From a checkpoint of a small transformer trained on Wikipedia: width 320, no biases in attention or MLP.
MLP neurons of a small language model. Each row is named by its layer, matrix (gate and up: input weights; down: output weights) and neuron, and shows model dimensions 96-191. Each number is 128 + 24 x the weight over its row's rms, rounded and kept within 0 to 255. Numbers have three digits each. A neuron's up and down rows have the sign that makes its largest values positive.
After each neuron's rows, "fires on" lists the tokens most often at its 100 highest values on Wikipedia text that the model never trained on.

L3.gate709:145119174095146111119096153120106103107154144111134131108136124137127143151118139153125140122128101130107124117146160129105169133171135109114128136110091143096117134156127107100099128153112084135161151129121151092076106108142076124132119155158167079151126105132126120072115091091121099126
L3.up709:114157113132090110105153130104114117101153098119112133148166129131113117138081124143133126100150100145185152088138111125100142104118130208131149178165172133096121145116111131142106148133165147130118104105122153128131144083125140164125125112135149095092172093146154143163151117167141084114
L3.down709:078099108115171141142139127112093120173099156143123149138130163108104161106175129127127085111139149122076150112121144127190097095080151116084110129149132128139174134111149102109122128152141147125110142129118131120147104184113105162125151131087140062160118121150119112143136136153135112107
fires on: "s", "e", "a", "ation", "ations", "es"

L4.gate570:113127171141119098124136165115116149101128154136149134114113082122146169144133154151126143139117129172093121098153146093158121107128166115109138154141138164136093133141110139146143135076151076129140144106144108109121106112111107111116123103141139127144119188061138110149148140125118170106
L4.up570:170124112173138108136148169130163128156089152135121165128130144119137179106131109195159135199147144103117122153153137127218129178129139160117124101112141167116146144102123076138189169099143103128125130119121150132097137109113121119150115132151157130152126185097149112134158140102117132107
L4.down570:147140143138110109138109170117184127119123128120133142162131110129097166095113108122133136124120169117118108124125143132126151115067137143124147127130165109149161136155108160113160139102127132108119164105146136146125137104110149113142127122112150108070113109103143100154165197141145119135
fires on: "ta", " Ta", "sa", "t"

L2.gate92:168108131105131153130141142148163141090125120165113126156131101126114131118124137120119121087144078091122108081117164156134132141122117141098181156123068122141114146132136122149134156145141146103111179135164148127130122145122095117125094117132159097111122076144107150074111114099124126129
L2.up92:137123126133119117092128124113156142119166102127097139131099134139159142105112115173102097100149110126114117106177080117099116134173121143080147163132147157189086151119132139119155138114125103151093086167109142128145113090146140116161132113098147131116127120162147151151084169129153108158
L2.down92:101121095145153219069121174138099104155177093130111148114089147133112150108163118159098098130140124123060132167146123092165109130111140062166139151124126111140099119131144123134090092156114145135137099172129134088144141136158136171115097131109167107150134091154138165176107147113147142139
fires on: "e", "s", " information", "ck", "ation", "th"

L3.gate642:134176141089129136111103151117130050131139152108100128121141110111080114143162142152130107137135132173123103127111128111114096085100152130130101107172116147144126108104162121080117140093195123122138083154122135130080141168128077136161132117163135159114108159097114131155154137148138144131
L3.up642:137142146073130111120071130096131099127116156115149111140118142125088111148078109143110150175152126159159160130138141145168123092114137135100106132150100121138123119097148103099114095098156116181120107138129169101092080169134115127110129083136089156122164119116117157135131129109162123070
L3.down642:120185140138119168144151144107152105144153155108116127113124125072150156120131103130127139189130149129142105142111114174107092137194111128135166144121108114133106153145123130110138107109127141160123123121124073156076147107153121124168127146146089106146106149155116157114138176150104151123
fires on: "1", "2", "3", "0,000", "7", "8"

L11.gate702:132087090116110136117116154109156106131153132135157107143070122146119150129163135141102085127147156113141187098109136130119133116147111110122109141145152135113105091113154159120111119125114120122142137121163157168123134141187103131129154087116123133103188097084124137108152128095104155155
L11.up702:134172120107110098101104164155138123156098154095125116123131135083133132108102130157175157171179123096166121115112182154115184137155114098146104154165155139101085125125162135076156068157093149093127124104082130146093124164125126123123126121151152134136142107095141106145129146134159131140
L11.down702:109137150128123147092111154132117133106148154107174116142140126110120115129128152135171140119133121090123135136149104163147117147100110139174119154096129143092151140160135108168120141147139119116133107085137123133098116149149120145143169105136123190114153161093158106124140124153128130110
fires on: "d", "ad", " located", "N", " from", "ten"

L4.gate644:095131136146131136165151132083137115171127119091111166081099140109098116108144110117149108125125110091104099142135109141149108112097113138140080110120122105132142114128120154139086159157128111111152111090172099153123105105150132111118097115145108143172164122189081129109082126147131151143
L4.up644:155093120131153117127125160111144113129138147115117128105125108112137147132120114135110107138096088125078111095109099094143078101147116098106108190115093116148097157140148118113108120115142068121170152096148074154110133124160087137131091164117115136122163156105150182135105164079143118158
L4.down644:126139156131146145137163104108145138153134086111135139101136158079146111120143085116141190103120114092132097102088154150150099112119111128135096136122065137159089120087132115158131089136178142127132145136116143108130099139125104103162139165127120115130119139108126177112106113083124135135
fires on: "me", " business", "ck", " years", "y"

L10.gate567:144111109119110123135081129117149136145154133117116120133147122133149102160134161166123111107174116112128145141106118122117092136101172128144142140112148148104135152091139085074115144124081096138112072101068092123119102148101131147194099119102119089140125113151142129163108124157116121127
L10.up567:136168069127167154115126167129106112149160089121097120120068100128135138164138179104114134060117133108144155142139106112095149145118097089113123107117103133132116144139143101133137151125138106133138123139183172127128140120163143107154143149094127115113150113172112141158122122116184117092
L10.down567:133170128135119110109116090153103122109128104128141134118110165109113149153117132141096167094109146105108091115140163163064107128164124096118129134132093116151131044166108145157113113099141120175149095167133112087111135092121138156155097163090129159123140143114130158113174086122102129104
fires on: "ed", "es", "ing", "way", "e"

L12.gate469:090110136149109107170146171138186126106165117128122110178159088123116116145109134136134130111145096110138118121130153127159112096143128142112115148140120129120116113121125142117126089086115139093102106146122140108125135142117150134105108144077137140143113127102141144161135135137149128138
L12.up469:115148125122153111165114141119168100107092119155100174127074095118113100151117129120180118158141141110120134142111115149121132113152125100116080115104143142152137095135095095132120091118106135111104092115113123153137130112134163104121176126123120205131134076130105114079140093150125133145
L12.down469:130121119089128118142187162109148142147111099159158152096145157135159138056135136165124113145159122112091138106091137062155145106125115111127132144109150179091137105119107109148105106110138134165128124112123109102164181121109128142078097137153128170157150155116094115084110098156126088138
fires on: " An", "n", " an", "d", "in", "t"

L10.gate820:112109145203127104128122143134098151162124141129115117160092154149171151130119186116090125139119146187141155109189124117100127151118159128122114155106070106099091121086117128132145123150132110152101150130102098136097137163078110167144151120134166120139146126116141138100141120144113127078
L10.up820:131150176112098132147099120142096119091119087106101137091122164120145124135151153135112153119144136100129122129130095136103114152134119120143157156143124170144108139159127086078109158081145175155119144159093180156144108110138093136120181165161129134117124101134115102136176132134166146104
L10.down820:114133134099086088136131111134144146105172121171119158126118153112129140149144103163132175105143144111116105106132105152117078155163098154110168117127144129106115155129109122101095114127145165153157132149116055131132115137108141138157097119149146141129119111112126130120146116150127163121
fires on: "d", "t", "ing", "ed", " ", "g"

L6.gate369:129080101170115143115124125119173140114182118108148092095100122145117116142188098124110073132144113074132106140114088092123129132164138090109079139138150121150126106121172131142130114118134170121117134173171137123122147158134094144144102143118146142142121157078125111132126135137108161134
L6.up369:174145136164155098133080153122125103133123112137152209114127142121150141139141124151125154123131157092125150125128131135104151129151065151152105096092167160141138125126143116117096095135106068155111168119140159109139097087130142096153101128134127097125133105155135110127122110140184119124
L6.down369:158142103117119157117145140162092117117124093097139056159117123106106107103104142160139115145157119125123107121150143115137122129109126080108101112101132153154120084119118131156134125155155171170113105124103119109131112142149092143157141134149125143150143158133131165073127101144145158129
fires on: "m", "h", "th", "d", "n", "ad"

L12.gate779:148147105172158106151158137148125124164138123127118090150087156101132115109158071151131136144138145122121108160122122173147129110159136133145150109112133122146089165163106098096155099115180141128144157120155118129115177143137134113102145120122164167131154129140124117118172118174159146103
L12.up779:152114176118168114085091129126102122126123100096175080168128115175112157119132102134131128127144136123121090158112128096085125112090126108100123106136119130131158100107129103143113107145119117156140148141131104125157158133106195130149156141149160156110203110073112149140136135118138134172
L12.down779:133115144150121154101155135099167143088105104115174137123152142116128142140120097139131144146093144141145102151104090156103165151152114105106102102146109154124135149089158089110055108131148112125149142119123141129149132120156142128175126153063143094117202125125151127078128168102108109126
fires on: " f", " a", " F", "le", "f"

L2.gate783:113102146104119102129116134128105143089101105107133112134115132138116126087129125137116131131173118077153141110165106092109139170102095111112099148137140092128075123107124111134132093087087157174118138145134169133182076142118157145136144132098172093169100165107122140172173102148110168123
L2.up783:165084118150165120124160171107113130165115114184106128144100149137120178151127128148116136095149173141118126165140129108080105101133115134092118104096152113100140160095148115080097160104131139121177141100120106123120127101126145142138142117157156125121110112123083127119133165152120134129
L2.down783:140121064111117142111144134089120098164169144164120140158103122133123158134098147119116122115092159127127133154165139075093118116097132104107155123111102129096096150138145098157156137145197064152123122113127120106111122122131122118142138132123154122106166155125114127069129145122148143167
fires on: "g", "b", "le", "n", "h", "e"

L13.gate620:131148142152158151126115115129117117137079113145112116107130093148112121108144109158148145108126160099133146166131126108110142191132118134153117074108118118159135133154140114076118154108142134083119167127103130115145163163131131136102128127132130095076079109121138124068134103161143136130
L13.up620:114107145138148084141072122138112074120135101142147127129143142154084149152115114147108142132103122085145092133113123126105142108128150133133133110129182142139118095128110124117114153101124178130179115113148119088168129115146146138113089191138139155104109147110142083150128150145120151126
L13.down620:143108066138158156124135122150159144145111145102155112125129180167148152116167133154114157149152102141147151129081126122144130117130104116114079145122109125156117118136114150142114148137166152134118151094136121099130139100112118142169120133114109109131176122101122122146151120111135154074
fires on: " g", " f", " b", "g", "f"

L7.gate387:142113092143155156136100126074144098104127109106126085172133153140188125129101175148154156140151133103122113139135117187101086148109155105093147119119113172144131112094188161134163139102138101111145111155142114106109145145157156111101141128121102145124119163073171160134144122148137134111
L7.up387:139126122096148131144159127177074154139158150142125073107106148148138123137098166116187144112124132127095160083144131111096111133114143120113131103102154138133145126164093128133161123115102137130105132146126064162097165151120102148111177096141122088089159152148157180161145129136136106099
L7.down387:133109074093119141117130134112134100120129124123106123127134159120090107132123147134176109100126148091166133138140102122110132127190106140105117112134106072100146145152123108105124109131151131124107151104140094111072132116154127176174156080119154140127091125115136172146089120100135084103
fires on: "p", "k", "t", "ception"

L13.gate636:121179139138133140148141138132161090125122127120110128123147172141152157131141153140083129149102165110150150161087143122141191138138128101130164129120092126146136123134140122142169094103115101127099146107107119099113145163141134067092143138126166068155171162127135104142145089115118116149
L13.up636:169146157177132126106132095145135124114131107062125183109143108109128145133138128133098161178115141149141099113141144096107159135105139151134131112099129113131120139118123107093128127142132089124141123125138143098138114131123131149150115106152129114138166080165144114101147105132136152146
L13.down636:144088070124074162139104119104106122106100083120121119160138170125150110136099092138144119143114126116101134121161132139137137117121096126113086105098101107135134127141143126107145100110196166137149213125137140121114108111150104163182089127099137120188166101134099130137140122105105129117
fires on: " F", "f", " Ab", "-", " f"

L12.gate639:104146111137116121160129166119135109117107131136110123140136161140099112137071150126108085095143093106085146148135112108132149113147099119072134136128151097098148148065131144115088129112137137118105096082103111128145097103142105136117156084107067161138151110078105151157082116127126150163
L12.up639:093089140095162171153154151145164153160115092079121111120118100143113152093092100150127155160134105150111111116131136161138143152117145124153134118120109079141121091128141114156114115127143155108127160112121120116163124162121120106109104151153124109145165143149101138160137086151118161118
L12.down639:126108140135126137135166134118109168145120131120156114127140143099089126128134119084098186115149118141152120124115180154156112120141114105095141150141110088071146109118155108115108126147153117141128094107183148137118091129085139113132132157117177108170086150123085164148121126062135145180
fires on: " some", "s", " years", " most", " high", "y"

L6.gate585:190130156110118163117108149106123147129127134130102149095148151131090104112116148127145122135141117171094147065124113112127113095104081129179140106126081127126181171100124146123102111108140105159128155112147143087123117129124131139130122133117105126114149134145133103168136141118152060109
L6.up585:147115184163129133166096127129101162108107105110091141165150136105127136112132115166106134109129127127140132180099123156119132096110144161107129097142117140121120104094106112110124132110147127150137125089145125092160156180110104110157086109135140149150123125119120117131160130143091159089
L6.down585:123158154128104126157203103138092110092081121108099081154126101126141133134137102123154137166113141157122097081159157154108129160142121129115117167158127121151116138119134162134150163105127181157129090161112108138095140125118113128112130171173128127106075132157144112123155168119114123133
fires on: "3", "2", "1", "y", "4", "8"

L12.gate528:123091134145163108097140162112127114113110159104146115184118105160107131097091135160116123131094181106131107121151112142124096115123126132091126168119101148154134119096132160137162105182126125106170175113159147118117137120139088155128144130128139106134132164112134144142135148152148121120
L12.up528:128102097105117142126152133159130127138117122116106182104144145147130211139138141166141199102128160137099120165137149125131111116149098141110139130105151141149145156129119101130110125078114144155116131117169072148122170168124114145103130089170103112130149130132115155110178135132106111130
L12.down528:112161147123093115110127163130123132107137149118155116144178190121098115115101130113110104147136141150131125132158108117180097101164189123151133115168101106126129130141127097123136129097161097144132115098118124154123150124125111106174161117115127100136127170138126126156116112140118079102
fires on: "p", "t", "ar", "n", "k"

L2.gate370:145129114103108155106112111110136134134103106066164132126179109101130145179087114123124113108129089148109119141128141117131152131159144133170113123128120112139102170187108119121142153123139117116109094129111100124107109143169098143125073132147158107140139153154167156117089135131135127134
L2.up370:121144117139119110145144129133133155121137154112131131112100119109135137125097154135135168107137070109125137110150120061149080122127192122120119170131127115093136156156106147149136090129137178112155149116131151128130092137113093087127089131103133127114108086120131125140111151163144094123
L2.down370:124162094120160124137130128089129092092108129141096090142112118116117135088159175128131096112144147118129138137170144147109143112143093133105161164106122137114171086138154118096126130118085098125144142128110120098135164117102142183158116145108103121128114133131123125119147137116110101124
fires on: "s", "ed", "e", "d"